config.toml
num_hidden_layers = 13
hidden_size = 192
num_attention_heads = 6
num_key_value_heads = 6
head_dim = 32
intermediate_size = 512
vocab_size = 4096
hidden_act = "geglu"
norm = "layernorm"
norm_place = "pre"
norm_eps = 1e-06
positions = "learned"
qk_norm = true
attn_scale = 0.177
bias = "all"
tie_word_embeddings = true
parallel_block = false
init = "normal"
init_std_qkv = 0.0604
init_std_o = 0.0118
init_std_up = 0.0604
init_std_down = 0.00725
optimizer = "muon"
learning_rate = 0.0123
lr_mult_qkv = 0.7
lr_mult_down = 1.5
beta1 = 0.95
lr_head = 0.00692
max_grad_norm = 1.0
warmup_steps = 0
schedule = "wsd"
decay_fraction = 0.578
decay_shape = "linear"
final_lr_fraction = 0.0
batch_tokens = 32768
max_seq_len = 256
doc_mask = false
train_tokens = 363800000
max_steps = 11103
dataset = "wikipedia_en"
MLP neurons of a small language model. Each row is named by its layer, matrix (gate and up: input weights; down: output weights) and neuron, and shows model dimensions 80-175. Each number is 128 + 32 x the weight over its row's rms, rounded and kept within 0 to 255. Numbers have three digits each. A neuron's up and down rows have the sign that makes its largest values positive.
After each neuron's rows, "fires on" lists the tokens most often at its 100 highest values on Wikipedia text that the model never trained on; "fires after" lists the tokens most often just before its 100 highest values on Wikipedia text that the model never trained on.

L4.gate23:104125114142119188073079107082132105153148106096143155083140097130138113158107204134106116112144145097098054101095154161193106145132167142105121174180195099165087127091130119112159128105123066158138097114169139158075082144150133140183138112096146054123122123166142166091192109098119120150
L4.up23:139111107144143139115110084181096089146096182177211148149149091083058097085097132123135144071152103100091087121185201136124099097121088133109086126130160090150080087148127166154155115103078079110140204073135148124142131075124130157131121135108115169136151157127143167190153098111126128094
L4.down23:135137209046133091119148072151127131112118126160104103092101122175125141148146075124222184148053136154143093150132172120101135097179090138136151125135175095072145103134166160118118128082149149109091096128158104132059158170084097069120148140193081103150114151145149093114053168140114140189
fires on: ":", " |", "."
fires after: "3", "2", "4", " code", "40", "41"

L5.gate480:109146085102091185133119104137120120098142047048187160122090170102170144125144082079107162092142090142065099130149124150112104139152114105059169137126134127166110107133071157117097152140131117154145129161087088085192113161156163139170161151108213076137141157127117125112163065133141129140
L5.up480:132155092139125144180112170165131166135116137104167110108112092093161190127085107087160185104105108100077113119157121137134117122107104076103088125154067098091051135170177105131128104111118128166082094175087149150184182098146157128112154156144083082123175123128115138071098112091123144136
L5.down480:099117120103137114119122117105128147152105076098080147105211156105092077140118144115069134153121115136148163104165174147103128121104128133116113094143183077113142087135133097101137112118097149106142102111163090092096119149081143174091121082155164120178110127140104150211104165154098092119
fires on: "h", "l", "n", "lo", "an", "ach"
fires after: " (", "-", " \""

L3.gate432:131048091102133117163138118174098136105149073136114159168140154079171132107150138182154134109093095097088141092117109165127134108159105172140168088119158166107169142156130084180192174141094057145084102135150131169122086106165083077136154124138093063095095135169153182156143124109150112111
L3.up432:165068145135121087188116186112140126138145130099135061149132162215162113114130084107120101087067112105143150117148110171165097105095143077137146131136139154175095116164084135130152053165152112134133143063123136075148120123132099082093102120100171152046145135167149143152117118108144170158
L3.down432:088107078112206099159168082133121119127160094087145122172114130086102120134065144140158128148201065086163150123158176149139125155127068120128099155124110101128085105125138133132137169185131084094088120102154107131163128128133127172136095143117142132151117112126082149136143102179119118185
fires on: "=", "-", "====", "===", "|---|---|---|\n", "|---|---|---|---|\n"
fires after: " |\n", "\n\n", ".\n\n", "|---|---|---|---", "\n", "==\n"

L6.gate117:080130106101093113098069121143108119100106099167149128112092170131122134131171112162087170082081136129147104144155095088096128106095186067152118095113129111141055186149090171168130097143060153135088149133095162083115123139146095097102140146104154110145123122146124148141109091094106133092
L6.up117:159065152150198110133126135139156170111159156186119124171101118128142143149137157115131219076100098077124150145158145080188110136151165104067148142134098097157166171135164117115185145112055082151121117141092113124091170137142148123081176171128085139147109177082099124137120118151162127184
L6.down117:107149115105148134181112097156139059089106088111136121113149144152172172136179119181095154105094169115095110134093120143127124108072078123096125130122123137136126153144134100093191140157092102117128192105172113117153093193122162140097136132119109154184157163167113137179102182088031128123
fires on: "ul", "lo", "se", ":", "fl", "so"
fires after: "-", " down", " con", " (", "ic", " pop"

L5.gate221:108083099109137067128175134192113140117111109136179180166117114095133147117147101092125113121106191141122149098147077107128094133121143220112110125143091146133145113127138185178144133169108075126103174165165082166124150167105111096125186134136194119158082133129131074119093165137165133118
L5.up221:149081131125056147129157113140169097151176147132138108122163122199082195110113109122073095105139096133141123102124192110169127110212140104122142106140143120123148160143134123167102123073144077183143093161130078155101093108157108156101130117144146127170095106106173077119144117120148073121
L5.down221:093138091107175132149111179107145138215127102113142122106157166172119139173085114150119156146092128158181124202124098069123140081176118100171115094093172103158160125114064141070132120123084149156135130092145133089120087174187069129132126107110116072084143074108105113111132147174152113183
fires on: " ", "1", "ed", " is"
fires after: "|", ")", " so", " R"

L3.gate296:115073162154156160098104113173131124127119151161162113131133139112154085086124093116098157126152121146138163157095078165148130151163119116111197133160150181107117154138096116146085108177147116166110103144110126101139155110169170132085114061094156078136153165114124177078125053107121156072
L3.up296:117131094145156134135125131159119195056126137187111099149184132137065090172132093089117172155137127146089138148131130114162107170116121124176131085121124101105180084117132166071157128136137124062170152128133114111120134085140142050144187071085160125143147187105098101051123135134123155094
L3.down296:134112135103108221114069101132196189135132146152137118164180106111134130133089168097092116158068078098174117139134109125091147134130103136119108178117119127183116117140097104121128128196098091184151084077160106069144104175096179133138098194127081160147073133142093133172110102137085113145
fires on: " N", "N", " opp", "n"
fires after: " |", " the", " (", ",", "-", "|"

L6.gate64:127133148110136148080124119102156075123157050156167117132138127183150135076117114140151123135137133139133146129137121140066133122150111125183096216208129174148202109145100136053134062142178165167098123070113128150160142144143083073121106162192076114209091074121122121139071113127094157134
L6.up64:134077097163126164156106200162148134090108195170095151201144098067139146089130169142150116103067069101166113081110134158108146105159159125117100116110100138097164110060140174089114106070168146111122127112138122162164101067137102105098116126180128146197055132174119163126128124108084144120
L6.down64:103153108143067118137106117127095165099128140152122117120080130170113145174099108133101137089140158105120150113129139219103095135072126106142168134073130125192172183096137094125100082141105107072128085162154064179102138101160094168077124152098189111136107105127171190163147105120124087161
fires on: "ad", "el", "at", "ok", "u", "g"
fires after: "ru", "ie", "lo", " ro", "ro", "o"

L10.gate2:143180094090170170132120121101154124083119126130152184139113108156102155121082059120110076133184170088123119160153135161171185097098117134075115125059152187102112114157115155094114106106105113070127148118120135193100084094105098133102108140170137132158108119081162155122181144207139165123
L10.up2:144097095157188107165153094147116091100100102129127090077179129143103124098110152120108174127157128141092085110128128127127157160128095088112112142065131141089153134146092117178144166127107101086161031166187096163138119141214118148070090145145125162130146138163085106163138149157091147115
L10.down2:170133079103093087161146128099138123145083086195110127191134126107149161091110125158127113126150124063121088143132127118120173177115104099130112129123155109128131159164126050147181149154132122125182121125182073121156113114098054093144107166061147134158190175091137136068191154106135176107
fires on: " ", "g"
fires after: " on", ",", " May", " July", "On", " is"

L6.gate17:121116148176119109122156153188151143067173132126102140137164159110098171149091137128194078178194157168118109118162151087167075139107135184139161107154119111136079147096127106104183066105088162171119127133108125187142122112183103127111020125156202080196145110113203089085096109157091107110
L6.up17:154151159130100149152145120145134084117174146214126127126174090155141114158086084168112083106210124170109117091184133081121128143117114077149153179168085168172121187105116154090070050061085107084143126131141161114097096087149146175088076081193140157164122145174138103120120149100143100114
L6.down17:173194046187189134122194121142139164082118096141156139144121126154136115121097137106140118143096135107162125161140069147133132092134165112077117155184156065096126143125127087111125129138130057210117148147101117115111098136133095096158146116141149137091175157163102118141146148179109123104
fires on: ".", "ill", "im", "art", "d", "ess"
fires after: " L", " St", " E", "St", "ew"

L6.gate404:106107129095128137150118158139142111192099090147108090182125178104113111137127150166097150093117107162117139096159167074135117137132109112111098131169122091158124086112170119127149118074089118125107168180159174127148159114145194164164117102138064109143109138144076163174106046124125106154
L6.up404:151102116139183142160111117097123080134151103101100059143124147129143144112102133166080147133135106176109101077134112130135127112100108110164151096152135155189125123151164142106158171212119143157093088147118135118156083140136145125130129162111057063109148114136121162146134175194196175164
L6.down404:099176168102094116114072114079155116154180140136199158147149160123126118156111100142112187111118069119141131128138099122115169124098108109097128185110131095148148127165173169171177119143152137113112124092140122053126089087149111188178167125112140104146141135090073086124156106124130113133
fires on: "i", "us", "it", "le", "p", "ay"
fires after: " cl", " l", " sk", " Cl", "cl", " pat"

L6.gate37:194199158055086116161115075143108101158129076117157115102148061135119166089124143174096081151148092153114094154174168103161090130163130157112129136074069167180121164138138134097130107152128132169076100188071117171107137124137133119119126134123123144142106134110172153149170090146143144115
L6.up37:104080060167124154096149122135131137138115115112177065082113124156122165110145164126160136145083151091104149109157155152143120081133129167156123187160139193087154156180145086146073108137156166083090107063141116128149124165166114105122109168096100135167156072096186131126110082189134157091
L6.down37:128100106170124098100089132166141163140051144090097082054089134151103132130163082161061125120157157118116115121124127136145106151112133115134067123177142123188123096085088042083142124118128149168079157119145141110143161106144134127136110062078140099161153144146131128143074128097144133153
fires on: "al", "ill", "em", "igh", "all"
fires after: " f", " p", " F", " v"

L8.gate26:104121119140128157145134135108133119061143092169089076096106149136050156090067142134080116140145207144171162120145135167159143053133133134141077130137162181123142123095180118179085159096159137122138074126146215150116075158193077140117111111107101106178150145059109115021110091104142125150
L8.up26:125143165150213099123121139148142103131179135082080150097115126159110137083086207050098122159064111132102144175153095089155134156127144161111134104129155180108114136108146106150107151111122138083127093115177180151129135131173110095054070125137057163136167086155175077146127165126092150104
L8.down26:167161110166102124133123071125080078123129116147136108118120144110191103148173170085084108096123183069108100229106147077105099147078122199109088130090119069118115187133120119144150142211140145155099109154075109158131180095142160153145150089135129130170127138109143115142138154150136169158
fires on: "9", "7", "1", "3", "6"
fires after: "198", "195", "199", "197", "7", "9"

L5.gate382:130074121113117150120118099134125092153110096119098101169115085174102100163141191183104108123160163092139149068197174118140148117115103179098145062147118166097049093158126156162067150171148167083100205184091164165117142099126158135140111091154076133086151107139144154209140147103114107108
L5.up382:146179125164135146088151084106115084128080135144156139139104170097130131190102117170137076097177136111101192166093099134115050096183133125100148086165139152087152081130146117143127130132192122152177110161134054129153163181155143187127145114115196088112118120105161134115151080119152124115
L5.down382:135080145090099154080163116137146118072159089109144164048147144172153060135133151088162194133140157128131143101166155133152149140091097120125093201139108111131142148116119199130130202121081148192119222147115072148135152075146142100086090120148095140116098131158050102096087154198138128073
fires on: " first", "th", "ing", "st", "er"
fires after: " the", " found", "The", "our", " The", " open"

L4.gate35:088158142152113116145076181104148069120160096141088068137085151127169145125118135056128077098125162150129071131141126162090135091153080125099190116125195175121113174105122122168116118095143093146139150138134156180092113142185091074140141176139101158124121134119179086113081128180108203133
L4.up35:098132059168146089143151141110152104082130098159176108125139151132148156102131133168077067085099200122144161073152110145123178160237178107146168145149174144122103135116121094189083155089079070108125118120130102098083091071115121188109124136065112090157107134137138138153153141119241155144
L4.down35:121174170164223147093163055118143116072107101128125137151122144122143114090105159094167157136148112081130184145156090131134113172149149108131082117125092186127128105123156199101098220116067147173147159147114149153083173128107111179119182103111099162183105154131137139141136112092176107048
fires on: "),", "–", " to", " is", " for", " was"
fires after: ")", "4", "3", "1", "5", "6"

L6.gate19:129155181152093179105134086138125184131110053077086175115160121145110142115189153175122070137156157126119115098089126137091043102141090146091109134073116148126136080157175126152122110088135147179144096109161119117125212135156139107134114107109085169075099121115068121164113133095112132179
L6.up19:108176148167083089106207181075107132109157137158131149088061147087132120180082134134162097117133142161152113163088068187184138177112083159169151127116143149161187104104164121098165079110099110078150149137097102100081149120115120126113122120141126126134107132112146118140155155119106178111
L6.down19:115131106146098127100133161099081119158146170144127092099108142082140157106113154136117098141143124121162148156134094144174103105128098130109045119105150150086130102170115132133092112135097069118107141105085154145084136192135164144119156146121145112193148134100111187104151060081110137130
fires on: ":", " ", "/", "-", "w"
fires after: ":", "\n", " Website", "w", "/", "ps"

L4.gate148:172139073104162132087085085169130143137129195191092169082139141167078091068098082041122144138168131123148123120129118125175146100114111159194121125110092115112104145154131167112153081109126127136084074156126171174116072133158060118101132069174115099152112137165082176128111182138093169099
L4.up148:102103116098101122132151086137184205148164143102152175123190153107120182124119089075133145089103071109138139100199159092150153150095181179125139073148111152152100137174156086144126126137189127111145096130116156060124172100146142155178128107109099156156124133158121135101127117102174173122
L4.down148:136165078128149100116095080067077161116200105108089079144123120111106136160134157136136134170113146127094095224151126101153144156109093104103136139133093067079160107106137174106112148131151142162141126128088158211124158096143102100148145197208073135161125177092159124122168189114115076142
fires on: ".", "'s", "et", " Mary", "r"
fires after: " St", ".", "St", " Mary"

L5.gate174:170108151082145120149138086152090129135153132154099116148105154122120172171116167126143104113133128081118131084160154101124080122122140064095164165101138178127105149117162084104128095205156145097141091178084111147127114146083129121166119164132137089062088128167066108124099162138141088159
L5.up174:171122114094104106118127138086158180163136115089174129137055128123131105117158141127206144139101154101139181109141107075158103147149115142145112125103113153122113147072142139167174122141134159132106137084081144147125164129064174124142123088158135170073088130144106119197168155118169126117
L5.down174:163167145124181095180180121161125129077147118125097064103169113071096148144099174117169063207096151150126148176130175146094106136142126117152167107117156163093125060130146136102145162162128118136159189105120169126100147129134151172122161149128129115138068096076032086102107154111103141137
fires on: "==", " for"
fires after: ".\n\n", " Minister", "\n\n", " |\n\n"

L8.gate325:135078154096109103173122100163127145155097143154133147162104151193139127120142093089135124112114120137068164135178188139084142145129124139144154142166128127058114057128103181102112143084158133140169122164136154180104164093146094146111136135160170184146130051090152195181143092132124075132
L8.up325:108088203133197124087139114153151109212113126148218120115145173219136129123112073155150175148089152064176122123115100116184105118112128196106138177122128123148143167133117120198091134096134114122146167172148206135110133131158123101128162177165143058178142132177159091146077153111129063080
L8.down325:094126167051107083149147105156091154122118128045136132150069141164200108146115114097135155140161253185164128118136129125076107136070153154179165148137126140120128099113115091115082089129163193119110102070095118165163135128101187144108069137113126105179153081143114146142152127123071108143
fires on: " ", " the", " first", " following", " early"
fires after: " the", " and", " of", " early", " late"

L3.gate278:168126163130124116153156141149158090145105119140136088155126149120089171102154096223141118138123186133115108116148106127126106168081139148129100075110081124096142128034176163124138149108141145172127094115118114145130119125094196138102110181095052091091153135100136138128152132153169106063
L3.up278:159168139090159108131130131153121076148184115169119150156116138118098137121079078131167082107101149127127156127136123116081115110119104155110091067087138149180129167143142151152192123138157142123100099143085122134145148176136181114115137167148110144103174093090078146127134097173149178055
L3.down278:101158062119173199078116132118178189124105135125155140123116106106130136195130158085129168149150124086144164070065182174163116095154081144104137127122146127115122146122109093152129106100138100144174112086164126158063120124202148148076083143141136129160050147128144152176117182108111143123
fires on: " be", " were", " are", " was", " become"
fires after: " to", " there", " will", " There", " would", "%"

L4.gate331:175157150033175093165195193175114124183164135119107116107143153097150193171112032109062199100093167105115077147147061133132140138100116117128122135168126151138060126153122142067108157166170089122065139104087075086105157157133114094175180088178125093122124144175174114109107152164131103115
L4.up331:130113142136113079108123138174152090082170091100128181120157182166114164152156150088135115066120046101143089131136077125160102115125103133062111091153130090121097123129124106145151130111153141138093130175106132072100064162099100148106136168116085116118121119131120082146176136117148132101
L4.down331:218141086153135093125108140132166116095157077123106194167160110133099078098154113088140102125145176161083174171192202138095131110168174102098116107192147100086077058087108112113113135113065132139125115151119098140105124102162147111087153188097134087128081104153173141138076134063093134123
fires on: "ter", "se", "ig", "or", "e", "ie"
fires after: "-", " \"", " (", " In", " in", " s"

L5.gate348:110154141070148107146136100166182095118098079152115087094170087118067155107115091158100086162128131117064170118164153124147144111101124150162143111191117058118141112052118141102156041147109120136130121135176106143132113112128126132098102127144124117081127073115149132128098133183132086096
L5.up348:192077094148139081135161124203102135140151115141149158117171141147122164142096118161105165111136094131144142161147088106120108176153128124147171150103123045084092146143133137149095089140124153105131146151060127140155094115105111127130092106115121128156174121134116051120122189141072178125
L5.down348:173122129116134148063136096137151102167047133144108136159058164159152107136141152127183163158165107129065141094106121175140115112082136122159153110163130148157160112114112169054157174123168127154151087136196117130181130099097079110108143107204113153085158112138146142120139126106166128146
fires on: " ", " the"
fires after: " to", " –", " of", " |", " and", " from"

L4.gate443:154125126120138088137140148114107225129108150118120161099148172120109145179090166117153130122112195136121127114163153148054117120152073125121161089128185142147194126157152075103192113110105054147110149128162105095128178143168166163156082078177115088091185115089089089138144210163141115064
L4.up443:182098156097111065161171133108064155137122153147063158140158140139163122153130169141159126150133125125078146137155108058149103119131092090117129192115085132111195143109106089110145121152117088128105135156153111077104142138121119063082141148154200184092111110124152165095140153161112084074
L4.down443:144137152113199147109134127144107168124136116109124119118163123110089144109076152101085068187166083135103128124137125113192101133143145112141176104118122066087118136120126105092156128172145172178111190098161135171108140078171107181082083139190120142163134119075129090158101128186131127170
fires on: "==", "rist"
fires after: ".\n\n", "\n\n"

L6.gate47:159150101128145144111126150129117086050187155063091102104090162155124152152178121178081122215133137167079100162092123128155074131133087167095185147140138096140079154151157088139125117168177174150126085158168128177125175058108092131115150142108128121100143092147147097079126167106156069135
L6.up47:084107172129131160138098161104175149127096162144110117125174103173146125136159130157081137086194086133161117119171104173189173108094058106120201122188112136183192118168154154163106173097138138101100100129088093127104165081120112129193096191132096158162157172122169123115082099159091083152
L6.down47:112133075123198166190072164144041152084123135140158119142143133116063132138147175097154078136112147106152145127153057128168128149110109120115124107143122125096168065101160140115139103163165131144101172173143118163108128139148085173089119193112109098076112102139163171139135138126131142131
fires on: " States", " countries", " century", "ones", "ays"
fires after: " United", " |\n", " Ind", " Mal", "th", "."

L5.gate503:178140150174061180107137101140142125125144084125116127091165123153122112176122139128171163146124128186158100110118063070139161118129107126069178178145122147118130063130069098149050082140087138154136085155117175194103122138163102142102092129138143136159107064131131123103129134136111159088
L5.up503:115096144154132087118111138165116137183110126179125089123115121114068114122161154106174104081099169138160139149105119139123148135092156191113124130111219114110159098119151102054104127087100156157156114144175170133096141103135155176155111152164206137176117112129170121146081200126134137135
L5.down503:185100122062143209162100130129096152130120190127134140130122107097175122173126095076157124116208096163093097146122127187083096104095065099150095126111144095109108129142132125107111152141113090132050166103138129122111147133137128127109090049195147161122151169133120109116183128156196144146
fires on: "ort", "ass", "ue", "ow", "ver", "ack"
fires after: " Sh", "l", " sil", "Sh", " Ven", " Gr"

L5.gate254:077118100165100160087122189144128099169068090085083127135065117149168116127119141121125091151120174113122140146083143126111155124110121100103165107170086112147158112116140133117094149142222189143136096095127129095170166179100104117116096194108069174057111135142171170116148108144148148120
L5.up254:070150128118101155156137097179151050144126132171152123096109130133100091188102067099074128176170128097131095149120130163101086151176140181123136129161150086139137105104104139164127102115097174101146101158104135200204118128087127158045169144113114126138101115098125124138094118169185158071
L5.down254:163148093136202127137104125109094128063172108153097145168132120185140131159153088137187095141124191130095138124212108097127098179194125089104103082190137116094187103096180168153118156117130070195101164105128082092073110143094174124172128156119139149093162104146102156105096148130131078149
fires on: "–", "/"
fires after: "0", "1", "3", "5", "2", "9"

L4.gate146:144125058189135108109125135103121129094148136129112103153148090101089138132067165159158157101105128128223177142169102128211123159060147143141203139162105104078117180073184104104098138135139140135127060127183149182149138088101082111133146145111116129114173156118128147118087115106128098106
L4.up146:147061086116064131115168156084126103088066093162108134113092108102093100166144127114107131141139142110120133120137133121147141165108189111094112137183137139159171100160130157112089097100139060120156146160115186065148162122090151127103130205133168127108158110125077127204126066206129133125
L4.down146:121151044152161089114125175090134154169124138131088131098100064150171147184139147167083176180151125111098158151160101099143101119115107072144134137136125118121137099093143116144105104194200162140124080156139138116119088100184077140149103150074135140125128063092153121129130149058164134154
fires on: " were", " Sen", " U", " be", " se", " had"
fires after: " the", " to", "%", " who"

L5.gate84:086095098144143131134127068098119066102107132091110109068122119110089114187093119108142151189134153173097153115103094180109127154087100137179131132088159132161122149183119117185143105161105142107140103179142121148149082143158117170091097172169108086208135116099056102092154141157181174166
L5.up84:167093155136088141119200104124097107113206162125152126129104097109055127132155085114195169185104120128124147127156087135087107114135033105113106099161140136125135171148086056124138124159119145106124095139117128146088173192070145138082165155166188139102103064174130130100116115124146128142
L5.down84:106147085135103088100090132090139173159137156106125117129074105102133108109100106155146098142095144151124089149135135083102094125082106134173079150094121119164123175182062014158151112127133109123130156105197096173136126104130156172100156082132217102099177125166147157159127137164094152084
fires on: " November", " October", "1", "11", "day", "2"
fires after: " ", "|", " in", " on", " to", " em"

L6.gate172:170063156155089104152192124126079126132130107146140167111126152105111128114141163129087132135123130153152163131078175134153106140105145127182073170163104142116091103111171128128138135091139109147148093119090092129151149110098187121113146072078094132106154132089091121145135110102091187134
L6.up172:145144150130131124099112108157143108139106130134080107077163016175174103126104113152098153142135107109182127165187117118155150097122172142112115105177090095105146141185059131100167150157126113121088114155183179116170104097180117157082136116122113106082107183111164076137109144160121123100
L6.down172:100120118096107110147129077149080119120110093143112134119120089139182155085158123150152104141176038073113157104079151126185196168087207199135109116141115124127116160175132119130135098158121090146104090128129187153170137040132143173118079148131066144137085119098099124139185125126118137144
fires on: "ric", "ay", "rib", "ob", "ip", "ub"
fires after: " t", " T", " p"

L6.gate21:142121128119114138134129108132110119169160108108129131169074123098093154073088133175146091125119122151174139146132111071139116110130124109140126142134104134183083088136110201213153086120186118159160153141133165138129171154054138171105162148047106195131105102144121101155050145108123082106
L6.up21:142108123088118139109100121146150110140209210101181081148162185114128119119087166139159126086169093113121128123107159128118129153113077164097163113132184125155091089136120200134179083117136205066151137138114084157146137144162105046149126159115091115091121122144183081109155092144161146154
L6.down21:193149114140126124122109153107131126135183112094111160141127084119129113095142060167138100143120183166155107172114110084186116157129115122155076123146175106107082146128122137100095126162154130203111110131177148113167160158145125095149129076149098128133138117151108127131160152164113108103
fires on: "ig", "i", "ro", "ed", "ice", "er"
fires after: " F", " v", " f", "p", " p"

L10.gate49:084116152153145137132075152123042091161162129155148134131116094162068146100093079093116138087165176104133157091136123125182185179115118101151079072079138104092151041144161133134142129052131156081144164116155128181119109149074109158062163140132096146157112159140121180115129147095205115073
L10.up49:124145145137195125118096139170085112154107087128132092120097147147050129104141144126049199084091128116204134067157131151097144164119121099172147152094147179172105100090144146138150076087099094170121138096132154168090106149120092159102131114093098066166124128090141153118141141132188137102
L10.down49:126146151128155104163079104051079102124120197156178123157139155158070142105145104096086089155155051130139050050105119116187129200122139113142094123120125123089101107096134130144129065135121184127186099068099102148127116120088106184098123086129144077145103131131091139120175133165150189119
fires on: " "
fires after: " on", "On", " On", " May", " July", " February"

L6.gate44:138130062172178133119098065147098070137076113070112128158175154163112128132090089122087118168087154152139106194080186142078107111171155094085112106150131176089130163192123143192145173124115187108106169152120117146167054103086156089195070075138089068075152075122163152133151158124135131085
L6.up44:098094122071180123128144121174183066150143147065180087093132150143117121125029163137120093120157096148137175150083155144153147161095132070058136094138101108080086148139104094133079121090104114134198121138143161091120135149147127159165149085160117137154130200114131113106102133133150093143
L6.down44:139082085142080108069091139079078090131063159079141076107118138125164150052151105112083170108156083083088088145183114106137174112117177148122090109122057140136152152108148116169123251093141137193165132108128074125128104131143147131104139150122108159153163131135137095112155113118180062132
fires on: "|", "-", " medal"
fires after: " |\n", ")\n", "\n", "ronze"

L6.gate40:151148146130127165151111124168159198119146151142145157091117173113090094125183109137177167115105144107126102134112129081192176156093118180185183105123079149098128082093184132091146129087016106148146104157160161084094171156137111139163117182119108108114126096155107102113133079103121118126
L6.up40:132068149133113180141115099116081128120175123188110123096112118119078104158022143130133114075179126098133141120150115114062080119132111121080129107174103179114134126089162145084077143126142139159103150136121150169117170115096065149150129118099115113121133157134098095092131180135119148053
L6.down40:158136167116234076123170155125114153095112082132178136092149173191098121140130108142104104099112096096120107110108059121054121109092154100114117125157123161106098139115144106125134156131069143128118083143166064156130117178177085137099147118141134134115124119118121110061137093163172057160
fires on: " St", ".", " W"
fires after: " in", " St", ",", " the", " of", " at"

L5.gate329:167106124132093198123099123107129127166146091158062132063176111129117181070062120075122126138145095129115098127165088072084136132179167077104136172169077160187165135116158173186107105088131141106145135086109104111142125105143152096165097143146163148092063109145099152163149111096143150146
L5.up329:058136107152088103208114150107152118110148108165136111133132089115151183173127091150099074057101109133115150151158173143153114158152123110155177114189093104181112064096124135115084177113102198083108129136115116163138143118157119096147153118146183071179126161079141148192102137126095143098
L5.down329:101185141124191102127117177085131058131132189144099122141121157053141167103118163124117107101120028153144151155118128133098162081152174083142073119135145149077122165152164064117133145125126138177114148151126144120104079135072133116110177144152151125174074176078210083142132147158109096145
fires on: "-", "|"
fires after: "\n", " |\n", ")\n"

L6.gate261:185085185103142142114102131119187143125095096145116111085140085091141090092136129101182129181162147126054165136136139143125147139132134105145157157170118134112105107013124126089158097142137176159133139114166129158194133143072117205110140152082128130128130144093110144171177116091103114117
L6.up261:162130167151121176104083144110088144129145132119109072140132111172114202124119100178114137154132171100147183129141071068115121152166129141124166113108094120165134138149164099107070074172183126075077130142114061168105112130075097096127193101155114179164049177065187173134124114140054138109
L6.down261:126075111112140048126104101110198126152132147080128128106132092100091139141104128091150150138120191117184133124073131167085131117077122134117134162117158143096135145109143144128132114132117162082131136166183155127159159128108134163118130138127091084177128150102128056168120091081089137149
fires on: "-", "\n\n"
fires after: "\n", ")\n", ";\n"

L6.gate380:101107110145134151121098126104180166157152162116154116170124142086123096170122175089119161109132099115128146161120110038114151142114117146136148164101091135117172091153144108098079050111174103151071093187089173141131133118103088171067124165144135102091133142115136118143139186183135063141
L6.up380:152119096090182158101041119136097139103158116131179117135192114167108120064113104119084175149135132168085148133121129140165119119102154185121145155096136124103139143097083165123171110113160152107110101150180161113095161105248157119175148141131106159089116132179123116080202138132130109125
L6.down380:124091092180131098122115130122132188162091136147151071178138181097107131168104176159130171108118169094169090151173100110132136137205144151102109155113187102174117124124106079104044156133148137098120079092136095099174127076120102161104170126109130118124131152120141180114079110144110097131
fires on: "et", "ation", " Mary", "ed", "and"
fires after: " St", " Oper", ".", "St", "erg", "st"

L5.gate399:132132165148102108116140136131104131144121144143084135100123125133135113181101114097153092098096154157150132094206094134082132136144086103113048076137135169150187164151184108181099096080101113164151127133072078131132118187103089085147115078176173135156093111176178115156173120157092178168
L5.up399:135116165077140124108099170150168063122140161208077102148161111142157131155131107109050181092109119131135154169117094118060094111174173097129142133150059164117077158100114153104132119188096093167113110123140090180109175178144119121099160068113105120136127147131150193167113165063130103178
L5.down399:208162171163139079197070152045107087169135111116080114135139109104084110116076147138124094104119119086156176179129090118122102113155107109132139071111172115128127100087098091143093149108149104129125136144158169140131115155097127152108080094154184177161108147122088094205129142131110180169
fires on: "-", " ", "|"
fires after: "\n", "-", " ISBN", ")\n", ";\n"